python train.py --n_layer=12 --d_model=512 --n_head=8 --n_kv_head=8 --head_dim=64 --d_mlp=1344 --vocab_size=50257 --activation="geglu" --norm="rmsnorm" --norm_place="peri" --norm_eps=1e-05 --positions="rope" --rope_base=28600.0 --rope_fraction=0.5 --qk_norm=false --attn_scale=0.125 --bias="none" --tie_embeddings=true --parallel_block=false --extras=["capped logits"] --init="uniform" --init_std_qkv=0.0211 --init_std_o=0.00431 --init_std_up=0.0211 --init_std_down=0.00431 --optimizer="adamw" --lr=0.000824 --lr_mult_o=1.18 --beta1=0.9 --beta2=0.98 --lr_head=0.00775 --grad_clip=1.0 --warmup_steps=319 --schedule="cos" --final_lr_fraction=0.0 --batch_tokens=65536 --seq_len=2048 --doc_mask=true --train_tokens=664500000 --steps=10140 --dataset="wikipedia_en"
MLP neurons of a small language model. Each row is named by its layer, matrix (gate and up: input weights; down: output weights) and neuron, and shows model dimensions 224-415. Each number is 500 + 25 x the weight over its row's rms, rounded and kept within 0 to 999. Numbers have three digits each. A neuron's up and down rows have the sign that makes its largest values positive.
After each neuron's rows, "fires in" lists the words (lower case) most often at its 100 highest values on Wikipedia text that the model never trained on. A number after a token or word is its count.

L5.gate561:473492477494498426461498455514518538526491546551466482492511504486479510455524495503510520483532486538524535507483477499512494521539514460471480523530490523464480504525497479507516485512510529468504474503472509433508531483533526523487528481490460524479471508502545475469470491478483446526525502478521471543510503513504484486500499539512493509514497586499511510509496522461504474549529466532501445541538486477534501529463443520484475517473563562458457518485490508538494510494497507520482504529469519471503509470504520467482522518526489533494505491481534511493465482512499518499
L5.up561:542452504521531492525516574457524452512513493457543468471525509514448490546492495550504495503515487514491515475468511522491507512492486502504534487533523440530546521527491539531531529484493488475520518518489523538508511442486480479491490487503488497506508499539520502487516474516498449482531517477475540481456480494505475489539492527513477512489518489501487519555484505499509504489522499508501510480528516529529468496490486535453502546532463526485501534522492489477554482529522479503448533469486506479500497510503505495523517512508508494463516497504524522523491519525486520513
L5.down561:516492513539563455478493500499503522501482523530475491509511496503499482465528517471489532500498508487499545481540499507500476518498501493477470523499469517447490481512476518494529478482479481453522480524435501490523531436531549541502499526498464514524497524505516475499508460477480483529528509496514468543487545482515490468508499542512491494521486560521518484522506473515464464562531479492520479508533509482511498519487473530500514503520540547457477501469474477524483484509516472487502503534493478507541526482528491482483472497514534537483519528502496522507459498495498511471
fires in: "a" 89, "athanas" 6

L9.gate1326:539487501497550498538486449448522505516492466509531481551530511510476476481473463488493471534518473494513528525511521529536521494487518492543535454500492555503475449479474493509499507538544534486492540553509469513499513512493502508514512518490507455529488475529501482550495520494502495519536510485504496514514478546524480482484479501514481524533502499539492488539509495464523483533492506520473475514483546513476527430510489536498477471454493541504492503487505529501497487491461532497486453514481468512524483488480473473525487516508470518501507466520486465537516528509472474509
L9.up1326:514524487529508473492513472468466509487518456536545511485562501533506461551512495540578492510464517518467512505497517560460519472492520534498497508489547475545489469522510509501458473479541511519478540499482487517487494448488510540509485509513488497551529497487517534501525495510564506525510496513528467498492484505494470549493480483536502494506475484496496495506511463529490499498498468506532480496476499496455513477514474571480493518497536491517487523483519485490500458512494505518552492514515477496529532456489505524497507482511471524496464549540543455511549465490502467504
L9.down1326:517456519506537467549490519519502527517521484504483549549505491455507470506533486501497510498542489507488511554545489551547515495495494505562472483516526496477529490469524505483501500492475544477519480482505458488482509483536491477503435539457516482503500534543512471528553502519517551493496480526497480541453492502520509463470485495514520525558493497503510497520521497520486485543520505514528473503481483540476475479500505481541503515522501519499518497508480515498496534470469477481562498494491488471499461485549476494537497530486523507476500498494498516506488495523469519462
fires in: "a" 48, "of" 23, "an" 5, "and" 5

L3.gate964:507474493519553496483481526501513522506462482467535522486519484517481520534516490482520493497517512477518493523500525521521475522537512532532514478530536469523519465506476501480456526566506498485472526442496538549484530463480503524453547475506480471470498530524491507495537501523492513458524518465510505495549480508450532512481498505517509514495509477523480499480487485497490478504485492478453500528523465527502472532516526537469487512532507559485492470494528451510528479491492500549471503493502482496520538487481511525522536501497469514524482491472511494499512502544478470482
L3.up964:514479521482500473477472476529469480522480506480472512442500489473496563472507500442500529443509487507518477509504537491515486499510465568528502494518549518485520537480526481476487527489449495538496513512500513515512504480536523450493542489482508515508517491486543464501540486486501492513518485490483446507533512504477533522474506453500509509514522502500504433509482499497578468507507528514497499529527521496496490523512499516456491479478454526513533516482522500516492512474475509520475492537495501505508491517511500505495515523498480501531520485464496471459527461513468497507
L3.down964:475503520487512491466477462469486503500512494492486551496530472493535515530513487471511555467494528512478498518495535496510525491494483519494501500498487515514447470535482478536505511483457506552522516510512560487466496509458454475553488517469493518505478486521475502500509483478507524557483521470490510518514498469485523508490529542506490558474440509535491467483482484506523525490553484503469512493507541548502556491489487459495507488466540511506475519510506580516496491563519527476484493471497534523476500516514513503486465495509502476510543463505443471507526476494490486522
fires in: "to" 83, "by" 7, "on" 7

L5.gate960:515497435512540512462491472478535513427535478498510463496538519489497460521474489500506478491495492491512523501514514531447555507462479532456506502496495429508496509500500461482516491441485519441528512489491484510464536473465471489518490478530461491514496509454502475522481480489471487502500504506476470478513501539515485492488518566477499519542480475502478495505512512487480525523540457486450497486524494459491484463494484511504495519481538553467474474538499499518491494520523499504493522478498491498512512472466494497519474480511495476461541475482504545481482506488501524497
L5.up960:495469540476494476535491498496488480537514502530501499553467497481489506512497441468481539466504486497509528532490498506493471528464574459514501499540506491473493506509461505524512511513512480510522522541551518486519527511494502500473490549477506501483500464549467518509456498481470492468512512485530508549505481478459492522495540501519482475540490526538527504490506489494486471486510507501490477499551541526523530456505454476483525496486487555523534489475466482526532484482497487511506497515519496526497546490489532516507488500493554514515523474469511514509477486506478495536
L5.down960:494514480485544491455493471476518497477466521520494485524546507502530499470480487463485515504501511506481506491538497527506508528463489480450488492484522501439497513513491498531514479481474509461521511529498507481503498459508509492495531538519448466502474506474521481487507496470478471476506470505464458528479512520490470480533488522499468506550508532533520473537502472541492457554525512493486466503540504470502481492495485492528492483527510529517504484483498467541522469533476463465515511517509474520486503479507488517561495466522499498478560517494500518470509524509535502527
fires in: "a" 61, "an" 7, "aon" 6

L3.gate393:507523468481515460518513500476509475494485480521577464527488460499460452500497487522503477497531448498503473494508508462513487448468521456492502509484464525477496481501531511512456489467543527513504496510511501521513524500524491491489511536505510520533492462480484521495483477436498465513499466545548518466499480473488502528472491513477497525512543486506442515528489530521495523504492463529462476548514502489565527528508465479513527548503487507517500511487527479529520484511508489487498496476448489452501514514512491475488477496563511495480515505510531533495497479486481491500
L3.up393:495496550513508522546485497529539482486526487483455505487499523469483511545526523538459506490529512520486511497501467564558486501495498458473523515511463476503537502479481510499483500459485483487493527507520554482498532546489480518535517504502519501519520471486475510478439502484502545490537465496479506449530460509482500486525483512472462515457490529502510499513495494513527506445529505491501507518527519493564471531543478491504481534448501506496513497513490502512519502473484470481472527462504502507532521481498504498532488510533477511488499510462474495517500551519502516504
L3.down393:478503505493509462475553500487506497526443527454478483511476514516495456521498490502499510492500515510473485488514500512496518505504526503514497527473497521479484449487501541497519496510460470483492495507537507472495514468522532503481540472537509492517507477534520514511534506513493534515494518485507485538560510468474500455528496537501489477535483521539521532515527473520434517503504500505497494502522488493474480532528504504496507516486517476468493493493484456497482517488492483500504469479505474475541492472497487487451516499488508494499481505513500507531468473511550514422
fires in: "a" 67, "his" 8, "of" 5

L6.gate716:515533512504509513509482499537469504499522446499519526515502504494471526501542457478477516447458475512487530504498502528537476449495529532504506495508525545448461544485493486459480494525500559504473466499504484529505516467458534462490519512491522496510516490543486488488490489520499530476514524521516474537483500470511506460463464486512529508469518509500517506505515494440500505550499477508495471496466504500474508520466475507537492523475496504518499475447457520546467500466522545518499522492489489532485505489490490502487447491556497513512479451513477517552523482506478502471
L6.up716:507540469506514490452538479488486508467502512497517537534522523501528485493501477482494522498517486493526515554511513485484477489478548551525525536494504502459525457507517512495489505517511492494521533441448470506482470470468564494508526478463504494499524573536508472512508496500464500526489504488524506489459526470496512524506503524512525527481512479522529520524512477505470505517478477491494516499525499552490491502450476518459521509485519531490494482495503481513472495477451493464525465523542452526470532482480478535471496493500441490555534498486504504535503475491482472519
L6.down716:531533503449469501475471495482502489486563473539502520479513535520462504539514531482508521499500517513483506511586503461532476482451459504502500482490476527510501521474529475520496464505510555516501518529492493513500475497468517458499480493469499504502501470491499472498503518493501488466516496541495479484512454515494482516466495506499521513525510527495492427506507533474544535473514475496480494479503491460479532531464533505555499495488453468503442488511501596523489500535467506507534511526478478495478490493513514521484515512466541533462514533492530500488517508471443500499
fires in: "of" 69, "for" 13, "up" 8, "on" 6

L6.gate507:486512491511528495517501463509469487507519511482478493458511486484475513474475490474488528457489501529524477529524501498492533498522507502506516497512514483484502475480538482495537503480526535522484502492481495469498468495515515495493502451499493493526472454469504483469530502532525502518509506469507480470460458506499479538522516488503517493511501521537519478517495518486540465525481485508495474507492483500460505492506520486452472475518490531531517484496504476540467509506492497491517496455493463493481508527488499470513495532516452489510529455505478496497530493515436456502
L6.up507:519507530503513496513496472501519517520530458534487514492529532492503480521534468515515456469462508507468511524498535503484501430473500524491487490490483486504518445538497493522454503515505516480505503506536544522533484462519533487481492538498463476502544508524480537490451486494494501531555513512495496524549503528557516521455535531516494539503547529506505497498518447499517519511462533521553502465515479460497520522514476496436514515513533525500464456451507536487504531488471493485547496509459508506471532451499459498492474535516493481485541506490505483498475517483473452444
L6.down507:509533544482452519499454493502501485522522497503513513495522512503472479499477485486503472501481492519490528471624483486521482499485482470530517465528523511530512488508527464483476462500498539488530495533467492475495453439442520515485525477478480501492485479457534491516569531473492500468536504529504511483530433559475509538511502462489517499520481505505479459519490496541515502488482471494505474537527530507443512485497497530499513461490503465495493500503505574487512461547462519498453505500499497523525497546512500519498526511554517504503515501497539496531491517480429507508
fires in: "with" 32, "by" 25, "of" 14, "between" 11, "for" 7, "to" 5

L6.gate150:472479525527538468492470464472480508502496482498540464525512499476431472451489483510481498462470510506548548471450518510487524548520512514467496461487510487521512493495497523557493519514494455503482524533529513524510497489474481526503498508485453513514465507546477494490457447499480496532531538491480503504462542533476497512465522551542529485554515527515472496510493506481482484521530466487502496528535489530520534499455471514488495497507502529464469506498487476529495522489519492486501527521476516525490513453498520503502466502482503530474499503488522508504497494544546537461
L6.up150:510469482506514487505478498485504588528504505505482490495504480529465506511481514465519557475540507496523547502505494522496509466535532466495453543504507509497499484507531493511508503482529469506533478507502504513454500490509504496522481506478501455515501515473465494495485522478494519537504530512527496468524536423513501499515525509497480521495492521548499474499486504491492531500509529481542490457519525533533506474503435522486505525551488520483498475544426512493528477524486469507486503478515496482495510493437523512524548538516490475530533510479516526514497510509475454495
L6.down150:522494503490503469491495501496482499501508487526479474504464472517488495487512502458477488514474529520481530476531513542492540488537496490464449505505484514468490471431491524495492480511497469512512428533490510499493520441528487516504506477500489516549486516486520475512518490467498497500527517477513447528495537473501502516440501506481491472521489556518475453502503491522465424496509458511510463521516521490497537508499432530506476525482532508488505499516510523499488537535508473494498479513496495503493527440465527452518487504493505502484486471477489502509477483513533536462
fires in: "a" 88

L5.gate911:533572484460482501484526451480493464517530492567514508480541523490488503554515537514550455449453475472499503515508511508516489503485504443519573561552493511512536502492497490529481461469498541493489494535517480495478459512523536455476511470495511475502540522510522520507545480512522484512517530517547510539509513541458491500476505495511528483524515505510461500518519517496504500487525473500483495480482476518476482465468488467526504543493516476494477506508534490484475549452487528550574538518528485505512492496467505504543500496525441500532466480486557484513508468508476503484
L5.up911:499536474516531447496509506476508503480464503540500531517492456495477495475495481505584532474452466545499514515504514502516508511500507531524489489517521536500466495504515503456508524551527493453494482489494481514503529463468558441420542553521471468502487517529511497452494487477465475494521443517481498526460484519492501538501531507495502541528531507495562517537507535489500488546491498510525503458501524497462488500460479501476501504505497487485533450451492497514518545487511544523505522422512508458489491495470504513495516528487478513518471468491479494462489466539469522497
L5.down911:533515491465471526510521453507475464530500480492511517473519533496502483521507496528503446451471509526499493494571508529484463504475506439472567510540496491485531547524533497532498456460489545475510514521533512453520468504513511490491523448500535510474505469469475499542505493512524501499520549486562518512515496523489470501469506507511487491511495508540418479531489506529502541453506483478468498532475475496472523510505492507532516524526510493523464503557517558480482512444482519533513504526515496502473458499493478504510499490525467520504529505496535467525524503526485493537
fires in: "on" 85, "of" 5

L3.gate306:516490481487539472508463494490526525489474521510530512466462513493502518502503508485499513471518474467474485501485512506539516524564478497523520505530556522536480523461506505527558535520479495485486541464500519510457537490449515471469490479514518481442512516475550555482525509498520510491493514486503464492482484482489525525487505517489469511506485494462508506487525527514483471513481490457484501492504498507522445500527526534526478470495519508493487527533509513554498493510472527500533486464486480508489493496510522529484532531509497521513495480541521501494526501512497546503
L3.up306:519519464467520527477522503490477524513515487497478550478469504529480515518559529480489520498469517514486486490504519473567494542459493520492515470517511469506517472501494515524511477508508464537476486497526489500429490513460494464513501453492464515453492485511489544508503525541508533491532459517522457507485485495463498517464488474499523496513533522458471467483493486536531484561494481487524476469491470527497474513521474514544487503466478510511520502547539471516479492523487532498531493482500512526493493457518487551491526505473471507541513517551518528531497485537468541509
L3.down306:461497525483451511480505461508492481547479466496507558506474480480480486530539506524497479505446514443473475498505529465528491485502485469491470502576493531472484473496509500530510477505521492539552508513511504472494496461487484494563493494502500546497481440472489477515483491503515521492523495476504534504518469473494496551500493517533525575521452513526520495507457440529534520492530459489509524507465489528449531508503452516479543504497525504488513521495524568512453514531496507493559519525534505524532485461461487522464517510533508493531497461506484479542504510534514486518
fires in: "to" 95

L5.gate167:512511513516515512474445469472518522480558473499492529498504537479489512488533471513523504489464514535483493509481530527454489462475535515498500487467507521537518492498538521518502490485550556518484504497544438524529486499459483476522545522486509527512499527505480535502506501506541490534530466468525490498454502511504509538479481493528504533454500456487474491486495500510515513477511501522519437542452467502462465506471468524520507486532506472527491473477535471511506505485515516442549479484477534516457500483514522504476504495528502483483522485501487540487521475523465493498
L5.up167:579507484519515469489492527507495530495466491492543478537464466454464473493492520491512518528535466489541537490500503466477512481481516498483456502452516543491505512536509491481459535510541528530502501454490485474489480466531536488498472443487465502479496542507479548520510485496518481492499514489519486507487533495537510506484496519522518493566526486494510535523521486487489545524524512484527514462490482516505482493482469478508498490464508500461514477448489424562499510510493526516503525496508522512503489467476492481497518544525480486487521473544489507493487453475481452501
L5.down167:519561498483501499490439476504458493461555505529478513463515537487479518501497493524536491482466496516467486489529547529481543521513488486491508517484516520483515514462543497537463488457535561474469529560497473540548453517522512490500519510482488505489482480498469485474509502512538503504552513499521508500492452550506500509506478483536495519478458479456493458493513513529551508477505529492500486529496503499499472517518508505526489528521495509539472490507544575510503515499494506453539453497484538473459503476492551543500508505501527529509480503469493521498519460487466532502
fires in: "of" 59, "on" 17, "in" 11, "for" 6

L6.gate243:490535491490538469509542483507504517481534507521485506479505498461456466501515484497486499517514497482513480462491500483530478526502531481494522461489515518536481500483514491457482504529493518500480544494505480547480469481462478486496525512473473543499480425492529501485507484544498549496541509505473490487477508516457581501494486493506526524509493492520511522508480502515518492501486497528453516500526521491495487486499471535481460517525503500488504522502506530527502488499488490507501495451508471515491560528486508510465462510503492489507479462468486507509470488489526478492
L6.up243:465518471526512517514488472489476526494474525490470484501490498548475470503508507513485501524502506472540483486496505494492515520500505479508480507539498511478461510474489495497487500513552492512474479495486475513497497508516551517520457488492505483464497532515541461537482492471480484503544448501510444507510506453444529515432506503482525446478462488511477498444494489528464495525510455531491529528457516493510496512526543490488494482523524535533517470510499476473506459488492497515525491465518499484552508477432502474480520474511488512496479490471513487512518510499482480493
L6.down243:512508455507503478469504453508514518470507520496454472504469496525460512484454440499467512505518470511485547460538577495445503498530467457527501504532493474500456485435510505537487472532516480470503489475513520488466479490501479510506475504481508503494507544530507498512504478490489507457516494533509485533491469446458490505475527477497480475484509540470503493493495495530503498514488462527467449508507506487466473517494512513483528485508504538500480491499475515493528506516501529508546494457499495466512531498520488447459531449483477528506480496485565506462500570462452506455
fires in: "s" 52, "its" 22, "their" 15

L6.gate1009:518496484554482468479472479499496479526520487467520503518488475538520521495516481508506497519457483489463513479506536485513467490489468519498503493493498531502496496514541497544492493498511549485496510538545496514538453513484515467513541530497482457463490517530522504475474503505475484505570520497520519494524475494506491527495506530503470531496502537495475490499505484485497535532542494495535484523518511480506520509452521523483524504499488534537499468463521485453483522487514514470517538491483535499445543476498497490516503515529518484471513480498544510546487487486501476529
L6.up1009:523513499517519488498511471521484507506515518482486500459511533520506529486519491538500489498503478512511529473496538479522495501495510500474505536507488461528481518488534486480496532509496485485482522485470530498527473480462457515477484526478517511477499496558483481482472476474469493524558480476463499495496500522429514521495512502468496513517496496494505514548476532500522505541465487529493441522450498535534546491513484486482520521524500486470568459522488474529498534486472506484481479517528494511530474485489508448493489511476487484560493477489522508485523490530494507476
L6.down1009:492476488508438489489476518508470460506558490492521478516475462500483511491486461483524523510491481487468480462544535488532521498508460485499492476525541505514523505485516517546477473513477524480534508523516510524500498528532519496507517511508477478495472493506505471522459507460499491531510510501504489486476479505522509507478486501494509479490477495481440457459506474503484550517525516503523498508542524492477539484495503544482475470483482549547521524481493549477486507558518533462501543484464489516490526491531507537514557520525509487472521507520544520524489490482481474512
fires in: "for" 41, "of" 18, "in" 16, "with" 10, "on" 5

L6.gate1156:489512504477529490509483483496483524499495449507495517537479482513462484507498490453524516447496475493489538514490524510536511508495528562472511532505527504530504503504499498493498508479489545495532549513492467501507488550467508488511495496503511470494519497521499475493503489522483474506550505500484470471510479541512485503499522532495503519502473511496506488514526476494486524535526499498470493551499477522493466478491520525495482453495490507482483512512456527514495525454452486510519478509473492526496499519518486488528464529544482534518498484496465459526499512486470511507
L6.up1156:507525544542508526495511508479493556527516517553531526474510482497479526495494511513483475437540520485497501482514500502485461470493497547477475523500494519520522469533460522445476519527488514514527493467486463514484511492482492484473514507530459489514500536500531517501487513514516500500529525498509505450514504484530507514450489488457545482491486488532541508532489513489551504492520516542537477460544474504493485497493474471485502509510450495481506476480487467495462494573517479478450513521528510512471534499445538483499538543517472478515529476488457503563523517498473493498
L6.down1156:522551552426461509485508545517455482495550467479485554483491468506476472507473444514491519474501514526483521460566463519485535478511504506531503500530532486512503493505464481547491463532493528506485496531499479534494429520461519463530458529452502506475505504525535514523488477482534492499517477502486496479521489488485520514445501546543542520533516512518521460493530494488524469484474524520512489550500521502465523470481481527498506492516474503472522492519466579533505500524488475510530473528499492486508490490545461536536509510536497482493503479467519464509523534496429509479
fires in: "over" 18, "on" 15, "after" 12, "behind" 7, "for" 7, "above" 6

L5.gate720:551549499498539478459503465538468515441479480509502507453508478475416541513509496480499453520525449467462526507490498545494499493525506493523507498518540470536464478479531481506527502499533492512495514503517499511467485500481497475507497498494489490464510461530520495537486475507496484477489500498520528490494478511482527531522514527501503523541475464470510514525508509505496492538459501528473495491472469458466487470497523496454492523479484565499499512451528500472518516457477540515540532458479507472496465553505508472495465538517486535522480482479545483518497481532511524491
L5.up720:497504503527493488471528536527467542477520503503486478470510477456440550524544507514478513519509516493486519517499510528492484499533510508491488475531496505469492484496469523523486508454524481515503566523497542529421531547528480504536499508548527503476534461491504507496466500481511529514482483514506518465479497448476529491449449487453495501492486510513522496471460522526498503531508502495506479437471522537507485531505484492487505523500506534519486492484517478488480479493475520482502490512489458481512535489541508478536529450543512506512485474495499487563437484520524471499
L5.down720:486521501479514493484526451530504511452515482490494501497496501514481523505523478501457468512479467497467526501531543489484513524498490505526490492529485492512506482464484509526493498530502485532519496481544478494483459489535518499532507518484507507497487512568490471500515492489516485486493500522495500485510457448462499491486508504482492485513518489523476510501489527489459486502485403511482481523489512556463482499495532480506485466508516477478506539518520515494530499489511536503548516452489483459497542507526450476514506495510495511506497490504594504504486503486494474487
fires in: "his" 30, "her" 29, "their" 13, "your" 12, "my" 9, "our" 4

L7.gate267:513488500465511444522531492532518555445539508518493485487506464501475528490459512470509505513549489500486507525520530531487546528491528474510470490518500501524494514431530508462477532509526515520545481495515506535470485504510483464513526524468482531531479485517544483527508478503485498521539471441504473493479527494497474503523492527468527471487450499513486457472492502508504446547517462540483508456518516520492482433472475512486481489526484520501525513515509520539461524532480491486462460482467470497504523499494485478520492482522535503519516523547533509486505516511493484513
L7.up267:482518530542540486519497477470512543482539510511517492478505497500481517517505481531496481485524481491566503472482509484526462545502521516510499494509503449499496497521471484537502513499490491485499504504471503531477506520451481506462457462487488537540511506541522505483514515485500497505538487508526514484452485501535504464500512507503515551548484514490463490468508486528507482505480516454503439497502523481540512465516530503419506525497493548467476491503471458488501496507477503515497533491483502537537541504499508431569520508510467473445493504478516466493479544515515472542
L7.down267:539508509511477505433502557507513519492534508511456502528507473499500522472486481502485489491531473480472528533594496541521497515534498518476486490502491505506486483486471529510477511506522517481538460493430488477474503512524512487519539516451493503524469503517521504522477469514486482514486464495525484516459502507476512478472472487449506487474484464463502502531485522498486449534521461495465454488514518498456536517502477488534481475506536511492481516506483510555528543513471483486509501510492445493499460512490472422527498491497519490513484511511527550479502492459511494501
fires in: "the" 58, "a" 40

L5.gate115:454490525470532459450513462473479457493466504532493525495515511483461468510501500484498516534518470470463522488487478494494515512541529497510499513478506472510476513503478481489448519476489483474492504528513491476484534545495507490532446491510487526503521482483491464551502454489522471451531492496492477489506477472519527474515466491494523522480506499492524515463501535501522530519493492497479492472481485505519457484509483490467487530469492541535465501487520465451536507451495538497475512475553501522526512528469514447526511478528480494537486513492495528509525472510485511473
L5.up115:481539523492499493504562469478517504492466504540492520478525502491469523539557478502486521524541508489505464484511498483479481463493535511495505502480470511519519470516498525494486486526530524517527474484526551519478491500485486458520476502486506498461525466499500457481524521492533453474458515510472523487489501473479523461492495486516516456500488483526524509509507557520502457507513462483480516513503500491486520528510510501458513466526491535506483487536514466501517532486512510449524503472490483488509508520521506471489541486485473509497510492476565521560497520527510516491
L5.down115:512520479516498493507485439527498513453494498509533507491486521498491517497500460492482502485498477517521505514533533503480500511467460525523453537523498528507506508467512512508484484538505529515516453487506511559472443531497492516499513506491505515520510484565481472480486483469466453473515484479511523480485464468475517485516520503524518495497520487524505483514519512470475487489505421510473441531524513501448475497514544465470535499546488501482480551516551540518491509473482487472546524517436490439497512501540466485494525497509484507480492492491567488530483502501472515476
fires in: "s" 46, "his" 22, "its" 21

L5.gate726:499473491499518460481499499486514528516479491515488455499526499532476481451515485479517533470510532508504532471514497538525521490527500468501489504489466484481494476483502519466529512470484494467525468538464516499523524465527496510499519510488472541522462521504491471536484506499518479490513501478529487513477488520482463478495521513508507489505546567498528451495490545507512461488565455525450479478518535453543494534502483539524481533492517531502494511485480504520510480550515469477508530517472480491506543478538489498478516487505518540510536487496532493505480514505483532505
L5.up726:504480469514532512472492512494528500524477507496513463521485487504464471478517511472505461486499461521493500488481483507475515520525534567491491505464487522499490467517511488511485503505527484451491520495499488525523532453489497516511520502525514496521477476492528491475493459511509510503478498457450456508471539520558524502534526545515469560508485509544479512522452468473496526536485529524519505509533494506518509496502447495455480539515505513473468512448468477539533520509480515513453468489484471472497525484483530537523475512489449537485470473516495526525515492525493480487
L5.down726:535475472525570462466503506513513530513456507504489471501522527512502463483536516469501519515481529516504541480539496531531520501514512503497488487501474504429495490490506535462509503497523484449546488532468521502498535457517504517507495501503483535548501533472515452503492471475516491501531479484523464536445511510505504464505537557517502513519517520516501439484492482538474461561545476517493463503541527477476500526521486562506504558499537521498495511510482490522502485519499462481490506502494487514496530462529488482483489503528514519493537556496506498542486499523490519475
fires in: "a" 98

L5.gate153:480482488490539486479489450465568565482471500501530534516482504501451498502508486532474519517543486491502556547506523502522504487528500505521527466518513528548529482481505537489498560494564489460510505470499476517470506475474495507541466479550511525467494435460531523486475501488505501496505506459526501485499503450509510504487527530488529506534512497496466466495464474502499487539482528470454494501511520534557492500509450503486473529517482527477537504468526480532528499472508460526521478466514554537521472467481483487501478543476443481483507528521448496489532550513508511498
L5.up153:479504532476487494494500467463501513530477508504525549521482493464493499484522536551448443524539527497524506477522529461545513473528502492525483477524461483500543478474523550513485540463498477537558481502519506520455487488456495520524483486492495498489449497520469542524487504489517536480495524493524512477496531480491509529473487516446483513530513498534461508462469476515455462537501500492531501478508567532503488532490470521464506509496509494547553511499525484505494519524480456496507486517558496527553537452485477495472490504517494487498469493482499516509488535497531510521
L5.down153:489497516439508512484515498488516477479521479529521561534495529469528508509528534506483438489502533485452492490513518468558491471519488471474513498538510482479529489505513506484501504487509495562544487502519510491510483469518506507535530477479503543491459477508517476535496487506476503517527509544491513500548481484503490517510499505510508504497483509517484511485480496534458497510450521547488515519500499524469506493507449508467520486451519492508515523500509500501518510513475502496516484500498521486529518479489460552471489494496519490520472466457500575511492480524534476517
fires in: "can" 44, "would" 18, "could" 10, "should" 8, "to" 8

L9.gate1138:487539516494500493526524493524484492505528489499489527480472475467513518513525496514518524462472471495466499490504538512506540482520528497510502495492473530529462464482516497478545480451518522504508527546537498500463441533544524505483490476484522505508495474493493530457480492472547488501519517521492464497512478502465495464513494500456543520489486501513515459476503526432517486515515498523474515485489428503478494493455481506495501481496465495508491478525477506465485463466482470491504533506536505496509525517455513521533534477533463527448493519561508495514482477532483512487
L9.up1138:546507536529501507422458495471484504496512473549505516476562467481515504510473475499531505466453476542505528478492523538496533506499517540474460502510503475526518457495468507522530496507496515532505496468509518475468477516495456473517492474523469510478500513501523504531497460473477509506534471525537500516514482484518486511452492478482509546530503499545482514527512504526478492508512507480510472543474531481521528453500483484516478467460488504483511516500504497493551488485458494495528496470493541501510548508489498476483540513515478502504514527460493526528506471470497497555
L9.down1138:477479528504481532452475499464485479488512532493481497519448519535520501517482501539492448518524513511462474506522504480511503489495461535468531472493556471532460509457488517474451562471460538527517520485474484492465449511529516541515440499512527510507552532534506514488503466485473497458493509508471523497448456499447519495492469521472500485456519493485536469526457502501462503506522503502488463509532492488512465535494502511512513483504524484508497505540467558488503506491524526479452477518475473504492467520514466514505517496449568507489502501490486495482523562495478522486
fires in: "the" 49, "s" 13, "his" 12, "each" 5, "2023" 4

L5.gate231:497459510496551452446505472463529508500483469550481473520551512522456485520506529505517537483507481458508541488480509535486520547463535436492501499511522485532470500495515494531484533498534490452492539544481524530497522486479507486497492507464474490530503500524469503473477465500468497497517507482508507461471477496514520500510517516515514501527492503516508500454450518476508473528503486474469487482496523531538486500492463523480439513532510554480483485488495496508538487544521515488499501491563536517505540478461520487489456508507544489510474482551497566479510514462468506484
L5.up231:501487488472491481544504506506502465496537481506475490501449499485489473481513508500503476506507503492529505477508511495468531510517505519490503519527482502470546472520471493502467480476471527485513501526495529499490453458514478507506489473494478531488499513504488454482528478511500510518527489467476447470544541506518498489475506523481453486540481546509500510489504489521462508511505503518519511465501510466502518508462488484488516483528517553487520480491505508548466502486488495521439500531516498543473504480487511494513511438504505515441519479464524479532449478509529499526
L5.down231:537515530510525469471495535485520511493471521476488476523487508550487477476525498469479499508498511536510492488534491510522524501525483499474471480502452493439510479473486528499501459494472504477554493559495538487535519403521507527499495510520472545547482503485520455479530499508503483523511486495494466543506535503503494498469518541482479482553491514494505434523508485522500471526543475486512476501527499480512518535510471516494497497502493541475482512500496525542492489493527481506497470527500461526498562443509498496487499471530515517474536524471502520498473509510514531501
fires in: "a" 95

L7.gate1296:468446529503540479482484510536493570464480498499496498472527511513505469490458496434502513462539476524501509519494505513461481499518512500501466470507524487528498547525546479519464506523548501466522516492482506516470490511450474488494518471484516522490553471467494526487499496489504505530484489529517508501487477462492480483491515521455508520526478482527492486457527521479502507551489476497488512504526554495504490482503503518524509546503485524491487517486473504532478480465503513510570523497436500484505553475468502482491480526496488490505513477487502558499489508533504461544
L7.up1296:538525484484518474453502521481489525476498517518507475525488517473489533512517453517453519478505487522529520451504522473497503477462495516507533447489491530515510504487476495512486490511483498495505472488502491506514502477503474476509453528558448516493538522524550532503543493491508473496481474514497504468485503467469506479509510518471498525543472511496522484494521463518508518538486441514471451474529437497556518486481511523505511511486472505466521503529528486518521517492504535478480517501483487544485501488529520482502530477542472526486547495513494487506486506495517515507
L7.down1296:510517472502519491444490483485551520514500479524560502525501490470527502419494514486520456514493520548446500548603484518525477535488480505496480485504506541515507492466544500493422519490510472476528510473472516481447478538477482508495496503479511481522481555499462443523536487513513485499495508562516482526502501518506509517495511464501518456480451511551500494523509520527508499516502459505464500472523493497489489500503510511532484511481543528513495515515512530544519501479444510490494490552486485503501513516490487453538496518485465516489510502482510511468473473503525492531
fires in: "the" 46, "a" 24, "his" 13, "her" 6, "an" 5